From a checkpoint of a small transformer trained on Wikipedia.
Size: 8 layers, width 512, vocabulary 8192, 29.4M parameters.
Architecture: rotary positions, untied embeddings.
MLP neurons of a small language model. Each row is named by its layer, matrix (down: output weights) and neuron, and shows model dimensions 192-319. Each number is 128 + 32 x the weight over its row's rms, rounded and kept within 0 to 255. A neuron's up and down rows have the sign that makes its largest values positive.
Before each neuron's rows, "fires before" lists the tokens most often just after its 100 highest values on Wikipedia text that the model never trained on. A number after a token or word is its count.

fires before: " the" 54, " its" 4
L2.down549 [129 159 116 158  91 199 144 113 109 115 167 124 107 185 136 165 128 149  10 115 122 132 145  96  99 133 138 177 162 151  92 126 107 168 123 169 128 173 197 109 147  67 156 112 160 114 142  65 187  84 115 159 149 147 113 110 113  74 105  78  91 107 104 108  88 122 128 140 126 134 157 157 181 125 100  80 103 120 140 106 202 147 100 144 159 127 149 125 157 141 147 143 191 162 213 156  90 142 103 135 116 105  86 162 125 103  86 130  92  80 111 124  89 156 131 179 112 176 153 132 159 125 162 123 200 128 111 137]

fires before: " the" 62, " a" 6
L2.down810 [122 115  94 168 106 109 168  56 111 126 156 133 186 133 151 131 138 179  90  91  57 198 198 156 200 199 114  80 140 130 169 135 126 104  99 132 124 139 132  96 131 114 151  87 134  79 140 156 170 173 184  93 100 184 137 146 188 160 164  53  91 127 142  96  52  74 144 145 110 124 183 140  80 164 115 112 161 125  59 129 147 151 182  84 126 114 101 144  95  72 126 191  69 121 115 123 143 128 103 130 139 141 118 114 160 125 128 128 133  84 129 151 124 141 145 130 118 133 114 131 187 135 144  97 119 109  95 149]

fires before: " the" 50, " a" 4
L2.down879 [ 92 113  65 125 130 140 161  82  80 157 180 150 112 133 182 134 146 116 164  67  77 152 119 154 131 105 204 156 111 164 171 126 137 135 135 164 131  95 101 142 181  65 145 110 148  87  65  95 170  95 134  90 148 108 127 110 189 143 175 152 135 154 161 158 167 139 112 122 195  85 147  92 120 148 100 110 128 136  97  84 155 145 166 120 170  65 109 190 137 150  95 107 129 150 121  60 151 129  97 108 158  90  91  89 149 122  79 100 120 107 134 120 123 109 154  52 106 132 104  73 168 102 147 112 116 130 136 145]

fires before: " the" 15, " a" 15, " of" 9, " well" 9, " part" 5, "uka" 5
L2.down113 [120  34 116 192  91 115 121 184 106 136 105 100 125  94 110  93  81 108 104 215  70 144 193  98 130 180  82  75 157 134 134 140 160 127 117 115 109 101  79 128 166 104 166  72  75  76 176 130 152 116 184 166 142 149  99 145 142 160  74 104 155 154 150  93  87 103 130 171 107 154 119 110 113 171 116 127 115 129 138  83 143  79 153 100 140  99  93 118  92 105 148 136  94 140 177 134 109 151  90 122 139 117 126  55 159  92  95 149 127 219 148 137 168 180 105 125 160 144 125  87  81 139 150  92 106 130 163 113]

fires before: "-" 34, "\n" 26, " |" 4
L2.down439 [140  99  87 133 186  89 131 129 171 102 152 129  97  99 173 158 108 166 130  62  99 137 108 135 112 185 172 135 131 178 128 157 225 118 106 167 183  81  99 110 101 161 120 183 153  91 118 165  77 124 159  87 151 127 171 134 167 115 170 100 186 174 115 113 118  91 146 124 128 139 198 137 107 118  79  83 122  79 144 142 141 135 112 113  98 106  83 160  86 120 110  99 110 139 152 146 110 119 135 125 143 105 154 121 120 112  93 123 150 137 119 186  55 130  98 162 150 102  97 140  96 168  90 100  77 140 166 110]

fires before: " |" 59, "." 17
L2.down622 [125 156 127 174 163 181 154 146 138 101 156 114  71 124  93  99 131 142 103 109 152 128  67 121  88 161 166 100  84 100  81 138 178 108 171 101 158 141 117 178 176 101 170 100  73 159 157 131 105  79 125 104 132 100 125 153 108  81 164 144  65  90 148  94  82 107 190  74  93 161 167 107  86 140 144 105 187 126 163 130 118  69 142 130  97  92 113  96 174 142 168 159 106 116 132 120 141 101  97 122 118 122 147 131  89 206 205  97 126 148 136 114 140 127 217 109  92 126 136 139 131 105 114  80  85 128 154 131]

fires before: "," 39, "==" 6, "." 5, " in" 5
L2.down852 [128 135  94 122  92 129 113  71 103 169 113  86  89 109 192 166 124 132  87 158 132 172 117 194 152  94 208 140  83 185 133 117 118 166 154 130 138 131  57 177 129  87 187 176 141 112 124 112 189 126  85 140 110 134 172 103 168 141 147  70 113 125  75 139  78  92 120 132  60 196 143 156 157 127 148 101 173 216  97 116  96 106 135 105 193 131 172 103  95 153 132 126 138 122 141  68 153 118 117 148 121 104 171 195  72  99  89 146 179 133 134 134 154 155 112 161 106 124 171 137 134 107 150 110 176 171 188  93]

fires before: "\n" 80, "-" 16
L2.down89 [142 127  40 126 149 119  90 141 183 101 130 147 172 130 169 114 138  95 149  83 100  90 151 142  80 124 158 143 131 175  95 161 114 108 105 145  97 127 102 146  65  79 105 103 141 183 144 175 136 173 164  85 140 137 145 137  79 109 110 152 208 107 132 123  88 109 128 120  89 165 158 109  99  89 123 121 145 121 129 124 148  83 120 122 136  91 108  73  88 161 143 117 137 125 133 146 178 165  79 113 182 121 139 102 104 170 143 140 134  69 113 114 123 184 165 142  89 188 145 110 140 193  83 156  76  93 108 144]

fires before: "==" 36, "He" 9, "J" 5, "The" 5, "H" 4
L2.down691 [100 126  43  97  91 107  85 183 106 149 152 153 108 180 200 118 155 157 171 160 144 150 157 155 160 102 133 136 163 166 124  54 169 115 111 163 133  81  97  75 116 112 146 155 190 130 145 123 117 169 121 194 166  96 111 145 114  72 120  95 120 177 119 128 105 156 120  96  69 105  80 120 148 129 142 115 124 135 139 135  98 148  69 153  89 184 155 174 152 207  95 125  92 168 137 174 139  96 133 169  87  89 140 152 110 150 158 169 154 177 146  96 115 154  69 242 170  72 144 147 127 100 102 138  93 119 166 169]

fires before: "\n" 64, "-" 36
L2.down580 [136 118 149 214 170  89 107 191 135 159 134 162 133 107 102 138 148 148  85 115 136 146 157 131 141 112 111 119 146  94 124 145 113 127  60 115 148 115 158 107 188  98 174 100 149 128 162 154 121 117 139 125 110 175  73 128  75 140 186 126 104  92 157 123  49 102 153 163 114 154 125 135 139  98 159 157  93 157 155 121 205 172 117 162 198 141 124  99  88  72 128  87 110 143 123 108 134 164 179  79 101 136 123 154  87 166 126 121 154 125 117 105 144 128  82 133 100 145  77  96 126 131 107 108 125  70 118  95]

fires before: "\n" 38, " The" 14, " He" 4, " In" 4
L2.down870 [115 180 127 162 164 165 142 121 115 179 112 139 155  88 118 105  61 129 136 165 115  97 177  82 167 130 129 163 151 123 105 120 110 180 150 149 115 156 112 160 173 126  94 133  91 115 131 158 148 198 111 123 136 204 122 167 195 144 170 146 130 180 114 117 109 108  96 152 125  79 132 138  96  86  95  83  93 142 162 155  91 155 155 110 105 127 201 137  99 135  87 117 134 154 131 104 131 167  63  94 179 108 117 116 127  49 156 128 158 156 146 101 139 129  86 155 155 102 138 131 121 137 143 131 166 131 132 228]

fires before: "\n" 54, "==" 9, "-" 5
L2.down860 [100 157  65 160 168  88 131 131 121  98 133 149 131 107 147 106  87 122 128 190 176 102 119 117 106  94 149  83 156 125 127 124 116 112 125 122 163 141 173 137 172 163 190 144 111 129 137  90  81 173 146 103  88  70 121 118 120 121 154 125 145 114 171  64 102 124  81 131 129 109 142  84 128 105 139 141 107 172 125 194 159  75  78 140 139  74 232 109 133 135  98 139  96 122 101 109 115 179 151 176  85 112 132 121  99 103 124 110 112 170  92 139 144 225 136 141 101 138 137 138 126 151 112 116 144 149 186 135]

fires before: "\n" 27, " He" 10, " It" 7, " his" 4, " The" 4
L2.down968 [ 76 131 115 125 138 181 109 111 133 140 160 145 143 205 170 123 103 156 144 121 100  91 198  58 105 150  65 108 128 181  87 156 121 133 128 116  95 162 154  97 106 184 113  87 104 149 127 107 127 150 145 168 129 116 135 129 156 168 141 168 185 143 147 156  83  88 150 123 107 144 150 167 157 121 147 153 104 130 129 173 142 147 118 102  67 157 191 165 144 139 141 165  88 143 145 184 146 147 114 116 125 128 161 156 215 151 175 113 147 130  90 118  93 165 175 110 130 178 136 112 112 106  99 140 167 140 136 122]

fires before: "\n" 22, "==" 18, " ==" 10, " and" 4
L2.down886 [ 55 106 162 103  96  94 141 116  56 101 165  53 159 100 143 178 137 159 132 180 115  50 113 116 158 132 121  99 115 122 167 126  70 125 135  82 146  96 156  89  91 132 116 123 137 180 192 145 104 113 115 166  98 115 153 192 171 103 125  90 136  80 159 173 110  62 102 134 153 158  71 118 175 149 122 103 108 128 119 123 106  97  78 128 129 122 109 168 102 102 133  95  99 109  43  99 118  89 109 120 114 163 148 108 143 164 117 110 161 138 119  98 128 151 118 166 111 105 111  86  97 132  74 128  64 117 118 144]

fires before: " |" 47, "." 5, "8" 5, "4" 4, "5" 4, "7" 4
L2.down521 [123 177  82 119 117 125 141  90 156  99 118 102 118 130 151 181 163 144 201 145  99 127 191 125 114 106  97 134  94 128 102 114  98 149 134 143 106  99 107 151 124 127 153 170 131  95  63 173 175  93 167 163 118 142  99 118 140 172 142 119 202 107 183  75 136  82 117  99 149 130 139  90 130 139 119 169 123 113 126 125 124  92 136 161 166 116 157 121 109 126  67 161 130 169 113 110  79 129 102 115  95 125  92 115 163 139 164 153 122 136  63  91  44 107 129  54 142  63 140 111 127  82 139 134 142 195 128 143]

fires before: " the" 48, " a" 5
L2.down226 [106 101 131  62 147 143 119 128  97 118 121  69 124 137 122 131 123 104 102  95 135 168 132  88 115 200 125 137 118 150 113 134 176 103 184 151 134 109 150 136 171  70 174 193  78 151 117  75 116 142  46 138 117 135  94 123 135 102 174 132 159  90 112  69  86  88 119 119 137  81  89 121 117 141 158  70 134 159 125 195  92 112 132  26  79 148  98 121 160 124 102 115 101 183 144 155 169 172 113 122 123  98 114 164 147 139 106 126 170 121 135  88  64 128 115 144  71  98 106  93 185 139 109  90  90 119 114 163]

fires before: " |" 36, "5" 10, "8" 7, "000" 4, " 2023" 4
L2.down658 [158 154 172  99  98 140 141 146  70 154 165 142 119 148 149 111 145 109 131 106  78  75 117 166 124 114 115 164  92 141 121 155 129 124 149  95 146 131 168 119 146 139 149 168 144 163  81 149 130  87 127  80 125 114 133  95 177 143 137 121  81  86  88 138 151 149 127 177 142 113  86 150 137 103  99 155 157 158 131 145 106 167 128 179 130 142 166 119 112 138 125 152  97 140 124 169 105 169 123 158 173 142 198 140 161 121  93  62 114 142  92  94  59 183 169  76 115 123 133 156 132 134 138 114 100 160 111 193]

fires before: " -" 31, "\n" 27, "-" 8
L2.down825 [197 136 149 118 204 183 106 137 115 148  85 149 139 177  75 117 142 153  97  71 154 170 122 130  73 119 175 100  97 149 104 180 181 128 123 163 100 108 130 166 105 149 151 137 140 112 134 145 145  84  78  71  90 110 106 134 134 143 148 128 139 120 146  92 133 147  55 121 163 145 146 156 127 136 132 108  93  46 119 139 111 106 180 133 135 165 126  68 118  84 126 104 149 197 117 119 165 153 134 136  85 117 123  73 144 130 106 121 147 144 132 148  93 129 113 153 132  78 141  47  89 128 131 108  95 104 161 114]

fires before: "-" 47, "\n" 21
L2.down743 [117 147 146 144 145 144 140 188  91 162  88 133 131 105 136 103 163  97 107  99 113 152  86 166 171 154 185 182 121 153 126  98 143 114 109 131 122 155 100  77 134 122 150 157 173 145 158 156 146 121  61 187 115 129 181 168 106 139 219 111 127 133 105  36  96  96 108 117 133 130 181 145 114 158 152 100 133  83 188 128 124 143 115 189 146 173 168  59  66 114  72 113 127  97 162 179 188 144  97  60 137 118  69 147  62 109  95 144 156 156 103 104 107 110  91 178 157 164 125 130 103 147 121 108 122  60 174  86]

fires before: "-" 57, "\n" 24, "|" 10, " -" 6
L2.down916 [ 83 118 132  85 150 115 104 151  99 139 141 101 136  88  94  88 131  98 111 161 133 156 204 189 127  93 149  35 148  89 143 141  77 122  60 159 102 129 118 162 104 123 114 115  97 135  67  81 116 127 135 145 171 125 152  79 181 166 117 158 118 139 103 166 171 144 143 171 127 137 102 129 124 160 131 158 120 194 108  89 133 128 137 111 156 113  82  98 133 120  99 148 145 141 115 138 109 120 166  83 121 102 151  85 123 125 131  86 107  92 100 112 155 130  91  74 104 122 136 105 149 116 169  64  92 145  95 139]

fires before: " 0" 27, " 1" 11, " %" 7, " 2" 6, " 5" 6, "\n" 4
L2.down329 [123  95 194 118 162 141 134 136 155 136 136 140 140  97 161 153 131 118  83 127 142 127 111 165 114 121 104 132 139 136 128 135 109 135 121  87 171 161 122 146 167 169 193  92  53 118 136 115 159  72 155  82  90 126 112 138 132 130 173 175 139 149 115  67 143  85  70 157 126  91 106  80 135 162 143  60 165 156 183 103 134  71 127 127 145 104 139  79 114 131 121  98 134 124 116 167  52 145 110 177 127 150 176 139 101 157 149 121 129 126  91 123 129  71 160  70 133 109 121 112  90 199 103 106 106 139  90 167]

fires before: ")" 32, ")," 13, "–" 6, "," 6, " (" 5, " –" 4
L2.down667 [167 118 115  99 148 126 146 154  83 145 151  93  69 119 148 151 128 116 126 156  97 150 121 120 126 141 108 177  79 173 116 187 172  98 143 120 126 142 117 130 107 159 128 123 142  72  86 133 137 105 105 127  77 127 186 185  81 161 148 145 100 148 152 131 138 155 103 133 158 148 142 156 123 130 129 128 189  94 106 103 109 110 159 191 109 172 114 133  92 170 145 153 119 116 120 136 152 161 137 120  98  97 129 127 124 114 140 172 180 149 160 162 148  85 123 118 166  94  93 108 104 128 143 111  77 109 165  99]

fires before: " States" 33, " of" 17, " the" 6, "." 5, "ial" 4
L2.down292 [181  99 179 135 113 141 112 124 135 154 165 109  99 221 120 122 103 110 124 195 144 114 125 118  93 154 133 135 117 150 123 161 128 173  96  90 177  95 108 141 145 163 141 129  83 193 164 134 167 145 152 186 164 137 112  99 161 116 103 108 148 211 121 139 122 125 133 117  86  86 123 116 165 123 166  96 159 154 129 118 152 105  95 138 154  99 102 168  82  81 123 116  81 164 161  96 142  60  91 176  99 108 162 109  90 152 133 133 120  93 108 132   0  99 137 141  98 109 125 161 136 108 124  95  90 165 155 176]

fires before: "\n" 37, " " 11, " 1" 6, " 50" 4, " Oper" 4
L2.down685 [108 140 133 105  93 173 131 168 154 105 120 120 112 145 125 156 135 111 126 154  91 164 102 161 136 136  90 113 117 146 131 113 125 164 178 164 162 158 128 170 171 119 146 143 103 168 218 111 156 142 168 100 157 111 127 190 169 136 190 156 121 116 161 124 106 137 144 131 121 147 100  94 175 138 144  81 155 166 140 155 138 108 135 135 156  91 146 123 114 183 150 116 129  81 120 135 172 109 124 158 120 175  83 110  92 104 172 126 142 150 103  90  76  48  66 148 140 122 162 138 189 124 136 139 157 121 107  86]

fires before: " |" 50, "8" 5
L2.down675 [107 214 111 146 162  96 144 175 145 114 125  47  87  73 147 159 194 143 110 142  78 115  91  82 160 119 115 122 120 131 171 139 107 100 148 103 101 139 159 102 114 104 113 189  97  87 113 139 108 102 122 135 138  76 164 138 126 119 161 192 106 122 122 102  86 160 107 125 148 162 124 138 104  86 101  80 110 156 131 163 179 157 100 107 146 112 123 130 121 159 127 157 168 160 148  99 121 158 144 120 206 125 142 152  74 166 147 113  86 113  83 139 152 111 125 170 117 155 112  99 186 115 190 176 177  74 169 134]

fires before: "," 26, "." 20, " of" 6, " were" 5, " and" 4
L2.down385 [ 83 168  95 142 101  79 119 163 104  83 138 178 134 158 163 108 105  69 130 170 126 107 119 120 145 150 116 118  59  91 104 151 160 130  90  97 107 143  97 179  84  75  85 115 119  76 138 148 159 158 172 145 108  56  83 150 144 113 138 105 106 141 185  86 153  87 143  93 102 154 161 136 133 109 132 115 104 143 104 158 125  83  85 113 141 144 174 144 106 120 171 143 151 142  82 116 155  94  87 145 130  78 118  80 125 195 146 164 153 140  53  70  93 171 130 148 120  69  76 156 118 104 151 140 169 160 153  97]

fires before: "-" 55, "\n" 32
L2.down642 [142 170 103 121 174 101 126 125 149 119 177 136 117  85  76 171  84  40 107 112 111 107 151 138 149  99 174 178 204 151  99 171 182 168  97 138 107 178 127 125 148 139 152 134 115 146 167 136 144 105 190 136 123 159 141  85 110 183 140 135 124 139 138  80 125 104  81  91  93 147 113  96 100 114 154 113 119  83 155 120 106 162 118  68 102 153 176  53 131 154 148 124 143 132  89  76  99 158 115  69 165  72 157 136 158  89 132 130  57 149 114 158 145 144  76  69 163 142 139 190 146 129 191  79 127  82 149 128]

fires before: " the" 54, " a" 9
L2.down623 [166 110 120 105 149 128 109 124  86  87  94  86 137 171 147 115 200 163 113  91  31 103 149  99 151 150  97 110 142 118 112 171  81 119 131 186 127 113 147 137 154  76 144 119 150  73 114 116 128 136 131 144 172 144 126 168 151 164 114 152 190 105 158 121  97 127 141 143 133 154 163 164  66 153 122 182 134 200 136 114 158  81 133  99 144 132 139  97 147  95 118 136 131  98 136  97 143  82 115 124 119 137 121 118 137 153 136 131  99  88 156  60 100 125 113 119 139 157 172 140  91 157 121  92 176 132 129 144]

fires before: "\n" 34, " is" 16, " He" 7, " was" 6, " It" 6
L2.down853 [114  44 111 122 154 167 123 115 111  46 103 170  74 170 186 156  85 110 124  99 113 153 138 100 121 112 160  86 103 168 103 128 121 132  93 172  95 117 140 116 137 130 104 127 137 105 144 137 116 107 148 120 156 116 137 128 114 127 163 152  91 106 136 114 112  77 148 110 162 165 131 143 153 170 171 193  97 113 119  94 122 124 198 109 120 143 137 108 145 145 139 125 165 117 165 160 103 196 136 155 174 161 113 177  69 107 139 168 110 119  82 118 133 138 105 175 168 123 145  84 124  92 128 132 128 159 149 106]

fires before: " |" 36, "." 19, "%" 14, " (" 5
L2.down401 [140  84  81 123 166 141 202 155 139  92  80 110 157 153 127 110  92  87 134 106 121  72 143 147 128 102 150 130 111  99 179 137 103 106  95 104 196 207 167 106 112 142 171 168 143 147 141 142 132  78 128 159 115 141 124  87 176 127 104 164 163 145 154 107 175  86 107 121 126 127 175 129 146 146 101 180  98  62 105 129 128 171  96 191 115 163 188 138 122 166 150 171 118 144 150 134  64  97  92 144 197 111  84 170 144 119  78 160 147 106  89 101 127 134 111 115 128 117 112 106 179 178 117 143 164 163 150 151]

fires before: "==" 23, "The" 12, "In" 9, "===" 8, "A" 4
L2.down130 [168 219  60 118 102 107 113 140 107 183 144 144 123  90 140  68 136 112 167 154 159 136 163  85 183  81 133  47 132 141  89 163 159 124 138 183 131 124 156  98 162 118 156 113 173 113 179 135 202 139 136 145 133 113 159 191 103 143 156 124 104 192 144 187 144 117 102 139  75 189 134 159 152 126 141  99 130  77 107  99 166 143 149 144 114 164  98 146 157 106 152 156  97 155 110 104 121 129 155 107  94  87 132 126 164  89 160 169  93 109 139  89 113 162 110 152  85 158 148 145 112 148 151  67 177  62 133 128]

fires before: "-" 45, "\n" 19
L2.down348 [115 145 136  93  75 115  94 117 113 140 117 159 167 140 137 128 146 147 129 118 172 160 128 137 115 164 100 130  98 112 146 124 153 148  78 107 123 150 184  88  84 132 148 202 133 139 141 125 147 148  92 133 119 184 146 159  87 146 118  76  84 129  69 161 113  90 114 126 128 152 168 119 144  91 100  80 158  90 138 108 119 145 141 129 167 130  61 165 133 153 157 121 116 140 103 144 123 135 144 116  59 132 127  82  83 157 134 100 114 171  96 163 155 167 144 120  93 192 107  99 163 152  74 121 143 145 128 143]

fires before: "-" 58, "|" 16, "\n" 11, "Al" 4
L2.down527 [108 198  31  97 154 103 145 123 113 154 167 118 122 173 125 114 127 165 122 179 128 152 163 126 114 131  99  98 118 131 215 152 120 129 128 136 104 142 116 112 101 149 105  41 160 125 177 122  91 145  96  94 121 126 191 104  86 162 129 235 112 170  79 100  95  91 112 177 156 175  63  88 122 122 136  66 158 164 110 205 130 108  81 137 185 121 114  92 184 164 140 157  83  87 116 151  77  94 151 207 151  69 106 144  84  82  89 154 172  64 184 199 128  93 150 114 133  73 169  92 116 110 135 145 135  85  70 118]

fires before: " |" 64, "." 13
L2.down86 [133 155 121 166 152 140  83  97 121 140  82 100 131 165  86 133 161 154  84  65 139  97  99 196 172 141  85 141 150 191 121 133  53 129 137 147 113 115 126 136 106  78 133 103 131 110 157 135 114  99 107 126 135 118 136 141 151  86  94  92 123  99 141 149 126  80  96  57 126 185 134  92 178 154 137 144 129 168 121 103 134 105 103 139 141 139  90 101  81 177 117 141 114 148 133 153 133  83  92  67 108 134 142 119  80 190 133 135 136 108 101 127 141 134  85  97 105 173 161 120 134 149 139 118 112 169 148 161]

fires before: " |" 74, " of" 6, " (" 4
L2.down422 [155  94 184 157 181 138 183 123  88  94 115 159  85 112  98 147 171  88 153  56 116  87 153 128 185 105 121 186 116 174 156 145  92 176 153 176 138 120 144 143 181  98  71 140 190 130  67 177 123  94 138  99 132 103 141 138 102 176 149 162 129 153 118  99 110  99 110 129 132  84 125 135 140 146 112 131 210 179  97 119  98 134 109 142 127  92 118 190 105 130 115 127 158 139  97 191 189 141 150 167 164 150 192 121  83 123 144 119 178 122 102  89 114 125 109 150  71 110 166 119 113 167 128 130  96 105  82 108]

fires before: " |" 51, " Cle" 11, " \"" 8
L2.down286 [159 193 111  98 126 124 131 112 162 148 105  79 135 104 121  57 154 225 134 141 177  96  79 201 124 138 108 112 174  93  21 100 171 137 151 115 136 140 140  88 148  89 150 123  62 109 140 179  98 105  95  77  37 139 108 125  87  66  99 119 117 124 139 108 114 184 154 110 115  77 131 115 103 142 193 117 162 134 148 127 124 160 149 192 129  86 102 106  95 141  63  92 181 212 182  66 113  80 142  61 130  86 119 120 181 162 167 140 125 155 119 121 129 136  75 184 127  96  95 118 139  88  93 151  59 139 120 155]

fires before: " |" 42, " votes" 5, " in" 5, " 2010" 5
L2.down1023 [ 92 155 118  98 145 124 205 115  70 129  75 131 114  56 123 107 154 125  74 135 127 103  88 160 151 131  93 129  95  97  86 118 111 166 119  92 116 126  94 111 148 150 136 135 114 139  93 100 148 103 179  64 196 100 111 107  83 174 161  72 132 160 142 130 133 117 149 124 121 128 161  92 165 142 114 101 139 152 175 129 135 122 121  80 154 137 118 138 126 149  97 111 157 171 128 149 171 147 120  98  96 139 159 156 109 172 111 124 204 110 149  97 127  92 150 138 132 118 126  66  81 126 136 115  78 133  93 130]

fires before: "\n" 33, " —;" 8, " " 7, " 4" 7, " 7" 5
L2.down826 [129 109  67 155 143 116 114 155 110 141 145 130 176 116 115 101 123 116 107 145 155 136 154 145 150 132 123 160 112 144 167 118 205 139 105 100 147 137 126  83 113 147 157 143 133 154 165  91  91 124 107 196 105 134 138 127 132 125 199 183 104 116 108 107 101 103  80 122 186 148 100 129 131 114 173  50  64  70  91 129 103 160  90 151 135 120  60  89  68 106 110 120 138 111 111 154 162 117 180 127 101 171  98 167 133 136  98 118  99 154 137 121  99 105  96 125 105 127 123 134 121 141 186 116 126 132 130 128]

fires before: "-" 60, "\n" 28
L2.down647 [ 80 158 115 119 128 132 165 131 131  63 135 135 120 154 155  79 153 122 108  82 142 174 174 121 120 168  58 144 185 114 159 171 149  95  99 190 141 161 131  92 108  91 104 119 173 191 101 143 152 136 122  78 149 168 124 141  89 118 123 152 172 145 127 136  95 171 123 169 127 136 160 125 147 146 144 116 155 106 131 142 158 141 127 148 107  85 119 223  77 144 101 195 139 110 104 122 133 100 138 148 194  91 116  43 118 119 155 139 125 124 154 188 121 142 116  65 175 140 107 130 133  96 129 124  65 143  66 131]

fires before: "\n" 31, "-" 15, "|" 4
L2.down871 [ 90 114 148 178 197 140 149 140  95  81 144 115  90 170 120 186 142  27 113 156 109 139  91  49  87 137  96 116  82 112 116 108 105 147  84 142 159 133  65 151 109  95 141 137 103 167 101  92  92 166 108 142 138 139 116 134 126 152 105 177  89 144  93 123 161 158 137 142 112 176 124 139  91 165 139  97  93 138 136 135 109 126 145 122 116  95  90 178 152 119 145  98 204 173 116 101 144 121 126 159 100 111 144 120 114 141 147 149  87  87 123 139 180 105 152  88 116 112 134 120  67 139 102 151 130 105 110 101]

fires before: "." 21, " |" 20, ")" 11, ".:" 5
L2.down349 [179 175 124 106 112 143 135 139 165  82 188 147 132  95 128  53 205 121 148 151 170 138 153 151 116 185 106 106 155  99 107 124 156 136 193  51  57 120 102 140 140 145 140  95 124 144 109 169 123  82 124 193  94 140 108 105 131 214 110 139 116 126 166 102 119  95 112 123 145 145 123 105 106 152 115  81 145 171 140 150  92 162 107 158 113  89 178 107 149 117 195 105 133 155 107 152  99 117 205 146  56 178  94 106 173 187  72 109 103 105 116 156 124 161 139 101  81 159 125 134  99 134 162 107  83 136 127  90]

fires before: "-" 56, "\n" 35, " |" 8
L2.down740 [161 146 111 143 162 137 128 173 166 155 109 183 121 120  82 121  79 143 109  83 163 110 127 133 149 232 183 127 121  86  88  89 151 116 147 154  90 176 126 115 129 119  88 165 208 127  47 107  79 120 110  97 139 138 106 126  62 177 168 123 161  89 123  60 109 139 166  73 103 114 149 155  61 113  65 111 127  73 177  55 148 148 141 108 132 124  88 164 126  86 145 155 161 131 120 146 138 143 141 126  94  78 149 138 130 130  65 111 108 114 126 111 110 166  98 168 129 161 132 168 141 125 110 140 154  96 171  95]

fires before: "\n" 49, "-" 34
L2.down797 [111 140 192 157 153 114 151 166  75 138  89 161  91 158 153 102 118 156  91 118 156 107 117 125 115 176  82 119 126 101  51 182 146  56 123  63 142 141 127 132 152  78 160 150 136 152 102 127 121  90  91 142 130 122 158 124 117 225 137  90 113 108 101 137 124 105 112  54 163 147 141  93 117 192 150 122 181 119 154 131 117 205 148 160 153  96 133 108 139  79 113 108  81 125 134 117 121 111 164  91 146 140 137 143 166 177  91 127 150 172 160 147 122 135 171 147 198 130  71  64 103 173 123 112 128 126 117 153]

fires before: " of" 32, " to" 12, "," 10, " that" 7, "." 5, " in" 4
L2.down272 [ 89 109 178 135 163  81 103  60 115 108 112 120 106 165 199 212 133 155 127 151 160 146 149 156 160 145 110 128 130 176 151 113 134 143 188 121 120 160 172 135 160 104 170 121  85 109  84 121 106 162 157 207 112 136  98 102 109 100 158 136 117 155  70 146 177  73 199 145 130 148  92 131 107 115 108  99 133 154 149 173 124 188 152  81 109 126 142 118 140 152 219 137  67  88 121 132 159 102 141 135  67  86 168 110 140 114 150 144 155 105 110 177  96 152 125  88 105  98 119 136 127 128 150 125 133 143  95 137]

fires before: " |" 42, ":" 10, "." 7, "F" 4, "==" 4
L2.down850 [166 118  77 108 128 185 105 171 160 118 114 197 184 114 115  96 154  93  61 113 152 188  62 175 133 100 121 131 158 127  97 121 122 151 136 142 118 195 111  82 122 184 149 128  80 127 126 114 154 167 120 119 108 103 186 115 105  77 190 188 138 113 158 115 147 126 122  87 161  96  90 110  71 148 127  68 159 165 188 131 177 175 105 146 134  99 167 115 132 110  85 172 109 128 144 117  59 129 119  92 139  77  96 111 128 157 103 104 108 114 102 121 196 131 106 130 107 172 136 173 135 177 142 156 174 154 118 116]

fires before: " the" 60
L2.down109 [162 105 154 218 176 175 193  94 134 159  98 103 100 131 121  62  92 117 119  70  79 165 130 106 138 150 127 140 143 174 112 103 124 106 108 131 125 142 155 176 136 123 133 148 115 157  95 111 125  93 125 153 124 204 136 203 123 184 161  89  99 124 130 138 146 109 140 126 111 120 130 152 127 131 147 118 141 155 141 134 105 171 130 127 194 128 117 217 117 160 105 112 179 158 108 149 119 104 132 133 145 126 108  76  78 149 149 105 149  85 117 120  81 189 143  69 130 139 132 152 123 108 126 134 139 189  72 101]

fires before: "==" 27, "===" 18, "|" 7, "In" 7, "The" 5, "M" 4
L2.down889 [130 161 169 101 128 121 140 110  72 121 126 105 135 131 165 145 114 105 209 149 160 113 167  77 136  80  88 164 134 110 120 100 108 149 117 155 130 122 124 191  61 104 164 163  90 143 106 118 182 104 119 144 145  64 179  98 105 107 106  95 181 107 134 204 113  84 118 157 112 168 129  73 134  83  87 186 153 145  70 137 153 152 141 146 112 225  64  79 128 112 120 166 119 194 137 166  90 177 110 133 153 107 103 122 216 127 120 112 124 137 182  87 115 114  90 159 131 113 124 103 122 173 132 111 135 112 105 135]